Part of a small language model's weights.
Architecture: RMSNorm before each block, rotary positions, tied embeddings.
Training: a variant of Adam for these matrices, 5685 steps.
MLP neurons of a small language model. Each row is named by its layer, matrix (gate and up: input weights; down: output weights) and neuron, and shows model dimensions 32-127. Each number is 128 + 24 x the weight over its row's rms, rounded and kept within 0 to 255. Numbers have three digits each. A neuron's up and down rows have the sign that makes its largest values positive.
Before each neuron's rows, "fires after" lists the tokens most often just before its 100 highest values on Wikipedia text that the model never trained on.

fires after: "1", "0", "9"
L12.gate437:131124116089183138159157164109106120169154120121128135110189150107115126148124123124118099111116100085142098115156159113093115154136154171127105168111138085116115158155130134151135129160089159130125140136130114118164098160198097083126091112134115115116117096156102150133118119115131191158
L12.up437:075173135140091141165114139123186156149149147173117104138117109139103136125153103122145156137120151141136130090146110132103147146092111141079117084153114166148122098170144185125143115097134108117144128147115110112139131130084113145123150153092140096101119124116167120112123132131167104139
L12.down437:097124186151115178161102096124136086096123137116132128135153154093091153083105153156134097096129148145158121154086133119096116089131103163123106111074125162152091145131125185107143120135118124120135126125138110134104106117120120136133148123126126083107119103101145132124131120147134150142

fires after: " ", "2", "4", "1", "3", "7"
L12.gate17:123095128104089171130120117170123107139143136044134103141109126152113126121136128142138093128126113133095088145129157142075142132117136110126102139108091099134130130131111087095111099118144090105116107121082132120072110142119101133106165082083117117141123139074130157104159110131147121147
L12.up17:125130128123116123142127079137118118166102154094156111136157146144117105136119134113117092147103148130111139145115142115102150144088117108140142103097097089130121081141100117156095151142146091133141157159117152136128066123106145150074163138100161103154132119116125163071140120108137098142
L12.down17:165126125169144134139126081138146106124160137097111108117077164157135125085171147128138128124109141171122075154136127113112135161130110140123144143089111133147171147131121103137132123117129124146133137098113108129095102143153095179084158114131143137129164102112106129130119100114139113128

fires after: "1", "5", "9", "6", "3", "0"
L2.gate134:163102077132059151145157125148152118106101106124116136130166070119119189102118132121117126123148129164103114174141116114134130139125119133163126107088151100106077083119122115116134126096137130103121124098159139101187107122088132151119100145135170122124177148167119106129164119168125089128
L2.up134:137128157131146170107146106129132149180124080116086132119133099170129136121165177098106104128118134075135128091146119092119133114144145150132149136098131113152128123179107102110142109173150117131084128136133162129124125148140084155198148147110149109134135163124118112151163136138154135136
L2.down134:099138148106180123078092133097110097111142161135144131133084124118140096113133130140143145119098108120161118107136130136109146124092131125111159116151114114170139136097140118149145134148112150169157127146088132150111149112165134147122161103139083148163083124113134127142124158111139134152

fires after: ".", "\n", ","
L2.gate293:191128154137154098114146140115161114100189160116105156137144153124158114131107163124079155107114138095170110135161133114125140135100125095158120178117123147113173150108152094135122129123123127109140103094163145145136113110105165111167113154166146119127106137134137122123147108127085131190
L2.up293:162134157103078120133108145164100124120155112119139135071125132153129139128136130173143154098103073094106132105091107105121119124116145133136117153114134125153112089127115139125118154138145130147095112132101100078100158121132163120132163097147168118114110148110123103155122086120133135167
L2.down293:114108105152174119118159130121150129125118170124108125172146125125134136122118120093122104168118191159126121155166126129139143131129136108163158092124130111108148139150144111127133142112119135109172115098176145157144095142123110161136110150125113139136138113140115148075133171106114127109

fires after: " ", "2", "4", "1"
L12.gate348:125106110143132146130118080139151164147123143155122156138088140111110134104104132147140132118133127132105162171119151119123132113113088136141150139075078154125097101154098147086115096154150125108126157160076108160149077080122106137153107075147100135172127084161175117112137129124104160162
L12.up348:113140149116138134126119162136140099154152152091103135149119172180154160097110157116128157080078104130088107145126135127119136134073161140109134124100142126095119148128104091082103149089172129111193145148109120154156088109111145148101163121116109164116139144130128154142099148099101125122
L12.down348:108104119137151112136144133094123128135136145126105107112125133146099135093139139117140129131157114145135162156114143117105173131157159119102152134126159110121130125129099158145089151118114088102132139154125116155119112058123130156124142103152131175125125102112119094170124088118156133112

fires after: "1", "2", "8", "9", "7", "0"
L12.gate36:107113113131178146120132146126091117134149104117117077136093149138137086100133165154096082113127157147138133124117154131123138087120140089115130118091118109131163157145134133131087100087128165194110138123131138174117145118108116121127141140170084141175142136083112124148119146150129095117
L12.up36:093126109127144134134141125114138166131132122158135095140113079087142083131125125147155117094136147163088119125081138093103123122152129144079121090130137136110144068100112147146123093114133083104148133128089137142112100131125131150126141113091110159142126175128146140105095063129102071118
L12.down36:108119116110159110135148135114132105137157110145150126116121132123149134122092164152126124105161109117154117175133114141115189138139106122137135160141114129100130127117160143158105154107163108171133112106107114166143114140102159206159122118080113116130115134119077115143104097125174187115

fires after: " ", "1", " ("
L12.gate231:106140118153156143169164148142090189128148132154116154125163090083080183100158117123118155126092138127134096136169125088109143132161112197099090137139137115170135147181096140163124129115123152133146107115103117120135150141120131129129106172108136129179140147121101129099114103120125133120
L12.up231:117103154132139146164092126157133173114142122136125145087126149104083135144119121110086136091107168093099129107158102149087159129156158112061098141092129138169146127123129136091121107102135093125144125155106130152110148151088115127073139143121131099123123143157129087100119147116138138111
L12.down231:148188121131118169155130112136128105139151125130117118143124156124104183169131119153149089120139139101102117158133138134130093126103126157124140107151134147139121085065135111109126139141111137132066159128122115088106157103075079159138115115123181124107152162107101150133126120133131141145

fires after: "1", "2", "7", "0", " the", " won"
L11.gate613:079127076119157142161136129123116158149118075155147158093125150133133105161130121130127120150084119116122118151173094101112108131131178154120136089131136126144117078077087152171141123134117126139125150084076144115132106137074137124089117124112099126074080131143093113143149119086128156161
L11.up613:087113132136163158140181155146124122142169124134089115124117119102071161162142128151121150140153179096122115094090075142130129155130161113099113131144101125197137104097131163157136087102130100128112097116103108132168107148068112124116146134098161143132098174158114145108081134141127099107
L11.down613:162129125114106133100127154122123156104145106154164114106134146128056129119104106176157174119124108134150101162126129121121107159128110108159116128089124121124092137128146161137147139123096152119102157144090109104108129146127101149156145143133101111102122157122163147121119135114158106101

fires after: " ", " ("
L12.gate602:143124115183118115194146127123149172132129149132127129109133143147126149112109122087140115126114127142144122094165110104111128092120126167099098121120091084109096110154109146127106187127176141141105116150143115158135132116115121137153135125122118149104117105120084178125133113160142143112
L12.up602:112118102118167093150119168139154137151148168112102153153167144150104157134109134104105163114090132145138128125182127110130143115139103150122107139108095090099105110160088099135160153104132126098130134144100099143138124152156116133117130155127192165123091096129104108114154125109201091100
L12.down602:141158132150115175128123137144105105135135103154094123114136158144127141110151106089166073134106141128132142110126130132119087114120129125118150079116138166108095132112125155121127116133104098161160153149070111100116113076150120168168112116115114139115138131119165135121074105130126157125

fires after: "L", " |", "6", "ab", "0", "9"
L4.gate627:122128160137115176120107071103134139131124115088133126148155143127144089141113152065122143093181105108105141131139108103096098155138130133139142159130107128115114145101178150105177108162140129112086110148159177134133139117097121114117148108167141102110113168141107133123141110100114126120
L4.up627:091112174149124145132144178151147128060146077145121136129173123140123101149096106113184152129110138085112116125143128135081130168121093098114138110118121126114072167116160141125119149118120150122117126130113099136137197183142149096175121117078134155088114128152116183145147145130117107132
L4.down627:141145111149117127133072102120113148129122152123165118151115128163107144137133092099144122135127108104118103100057121145114143146106164136126119103150166109134149127138134170119138117103110119148127118103135155110128193170132146106102142148189166123084158140127125142124146125155137125113

fires after: "2", "1", "3", "0", " S", " |"
L4.gate557:125113104106115141142136103112167137138130104094137156079096110119089113096124124121070126131128118131100123161121104110115128117126101159116110138119117113116129156135098132128156161123118128139123130097156179136137125116104121133100140148130142154090109117158163132131106140143130119176
L4.up557:145161120169095144136145183157184169122104092122142143145159122123151157133169143111113115129129112095103157124126101108083127118117124079113128129142160131122118156156092130129110075083134174136132155097186174111172142134126122146138061128107155138108146165111131134123105099134104094101
L4.down557:140136125122115115108118168115076135127122128180115153104094146132120112137157107136120114122129111137113092128098145087100141084071110093147144068117134075136119139140175163122115157109078133136115147078136152174101129110117143150111136161115116128119099139124122136148111135133149082126

fires after: "2", "1", "6", "3", "7", "4"
L11.gate492:103115117089139125135098142148146094095158113157127125144112130092184090146109142159089138105124158113133142186149138138117171138159114123116119121129101118086133141112145147086099132161145120143138139160147144141116087140115068162107126108131097130163131114134160137123080106173085105090
L11.up492:125142172173151162159125143109168124108116103117108146175133131143175142129119106146125143094119125109087146128158117125128137155107176141069121122149106135110150101131134124101108051116142151157138137109137120138170095138102129134132117123135103133137128144116128104119110108107180103143
L11.down492:149126110065151126118117077133167103154143116173139098162119129127108122089141126153068151115138128139147115145113166140108153116133185132174116130123135119124133117112131151185117146102110129138119147123118124153111110126113148146115112129140108139113137120107103126185104143163142130096

fires after: "\n", " /", " (", ")", "1"
L10.gate131:116123128150138128160168151120130094138148125157178086134146117108096129116111088111130147135122117121112126151136136104138161150114132131119145077131110099170126133107107175132173133173136150149097153107146179132188098184145121127089180146145156101173154142156139124122176144133154148113
L10.up131:120125169142125131166079147148098159113136164148138130130141151081067130095115076127085150129159142112098098107125123114137140106163114117139117120149165152162123136111166154098139109113114160138094147147128116159141118135144145139103133107113156123146135149132121132130080138158132168100
L10.down131:132101113121098092143109131125089148141103128127112131121151158105178123132152117115135090116110087093124148166108165129095146094114142085127159113087143127131125134187123183112127131122144163145111123104130125129090109135118152153107145136122159117136085114136114094138141119168143136129

fires after: " |", " (", "M", " c", "|"
L3.gate138:157127147154106106179133133178116129152102098143131105082125129132092127162099128114104135110112124134098150149138109135128112130095159099142148124093139096084167133100119159079121154144188091110102139095115118116166115114099139128154074119140132126159078131100164148141096140106108122118
L3.up138:122084123119153141102127121141104163123155087168101101124125108142095081146089155088168148161115150120119139158131146124063136103135111140127103140098165138127129079129120156123141099132132125152113154127138140083179173072163126125127140130149151118169158137179126121145133114119124099125
L3.down138:107115109143144137095145135151111090130090107120161124125143076100112115147132127114085140127127120145135105097147126146124132103123118113101094132171124126159120149111083144142122145124100134158098168108165153146138134111140100111131152163121153138098156104124108133114124106115110124150

fires after: "4", "0", "2", "7", "3", "1"
L3.gate153:126144099119106212108128135142139124156095108146163119112128121147102141131134132145133152100104135102088138176138105117108096132125104160122116104139104118140090122105178106126133096118119169131167111081151136080103158150142159114121160142124120123082153130115107130138108146152136140123
L3.up153:086160146103116137132156096105107179152131125160130110159158138136066079149178116113112143087115124136101119130165149117123102141152098156142128136197135136119128138143083143144111126150120118155145131122134106104112112113162144152155075135106100139104171114166117087103118120138109092124
L3.down153:140095127127132154112117159149138128131120115126109152129119161126163159085143116130131118172135138139122114122125150096126137121125124131112145117097125115180116146099125140143133161116085152104126141129122171147147139131092105102107141143132113135138114119112089138130140129167113133133

fires after: "\n", "|", " of", " (", "–"
L3.gate619:129060086128098107148093125133155105166123096129151133150124158183119126138142160140098170111106151156132161122149087136113163092111168151147147141096171100122154127078154123133114164154165079105126135128097138111172152145130139155135160137155145089133094143091135109124165095099112168120
L3.up619:133136148123095088143090142118114108125131111110155146109095126133132132117129090102158112120125142131100121116170148143102152111131153140131126118110144104100137176101156146140143160161112106165096183159082119145147116123128080137137106139165122138174133164139100109116115121131121144113
L3.down619:110114108125113178153159128109130131142133114164110096128098153091136121123122107133111116112133130152127141139158129041167140103121152130101131124106101148128126120129135116108094118082163152131148064123106160152120178090112140073140147121151143123080141131120121080122124133128097129116

fires after: ".", ",", " that", " The", " where", " when"
L10.gate213:115164157111118135125116138118136113163083136121133148171094106114113131141139110119136153166138131091146135109155151117110167103073145168131121124100141110137172133114130106109141144126111138130172172123123140077098097087123181108127104143132135139130123162095087127154158109065119078148
L10.up213:107132139183132127153111110151115144139148098102131117123093164133103155123151141173161171086121116124104126131136137148114146121181121061113135165091098156147087151103154126121129106102110132122115179113110146112160130167208169111137115134112132190152125159104084141147124098160129158101
L10.down213:130172105099152098086132116141143080095113117105101089140146086155105105129146108108140180116089152122131114157114081168144131147100101124134125140123157143106149122136096110124123124150097088104172068108128094118112146120116131188119121169129132101089120129167171109114106108108115174140

fires after: " |", " ", "1"
L12.gate269:142145130122128145132111120140142098133157150074091100168102142135103153076120158110145130136116140091114132119110154145157180096097151127126107118117126156096107118098104168135105133129108195156144132112133132137123114097131079106115132075107106122164169134133126135134096141150076140108
L12.up269:163147158150123169154098152137123134093124130113100117126145109145136108132151140142103121108148159122093148162106120125136127136116156111150124130105124135123120092135133161132104129119140147149167178156166079100153094093100162166087131129115146104156139160161147145091130143149140167101
L12.down269:109121087087167138135180143103115155134130100087153138100107115161120157154095122121163173141147110139137103120155167095104145122080115137109147144127133113091147129118159109135088138138158111123141163132148149155135080158152128214147142162159139171142127083124098144152115134142189128128

fires after: " ", " ("
L11.gate133:141115127142113119152122127154131105122130131096080111130162196167116128166131155104129084130091122146097183079097136151132150132107095144109105121076132111141090142151130162163146163128116146134124130158167098160090115120120139142106130153096151134156125117085152132093118119148148135095
L11.up133:107125148127101135108120129085104114116134110157081138123142163147100084136137144114147122116122120115096180095102140153146130152138082127086088169081134143178174123106114097145141120147109096093094098159134108146099105151098144127104086153111140103159126117114146138095125129158166137145
L11.down133:129114107113111104118087131080113151108087155104158128135103121112085116145156158135141149107127082118092132086103073135130149141084152116146087137116083144125171110116152107181099130131162097123141149158119122164137116162115128177085163155158111126172116125126115108120114122117133126124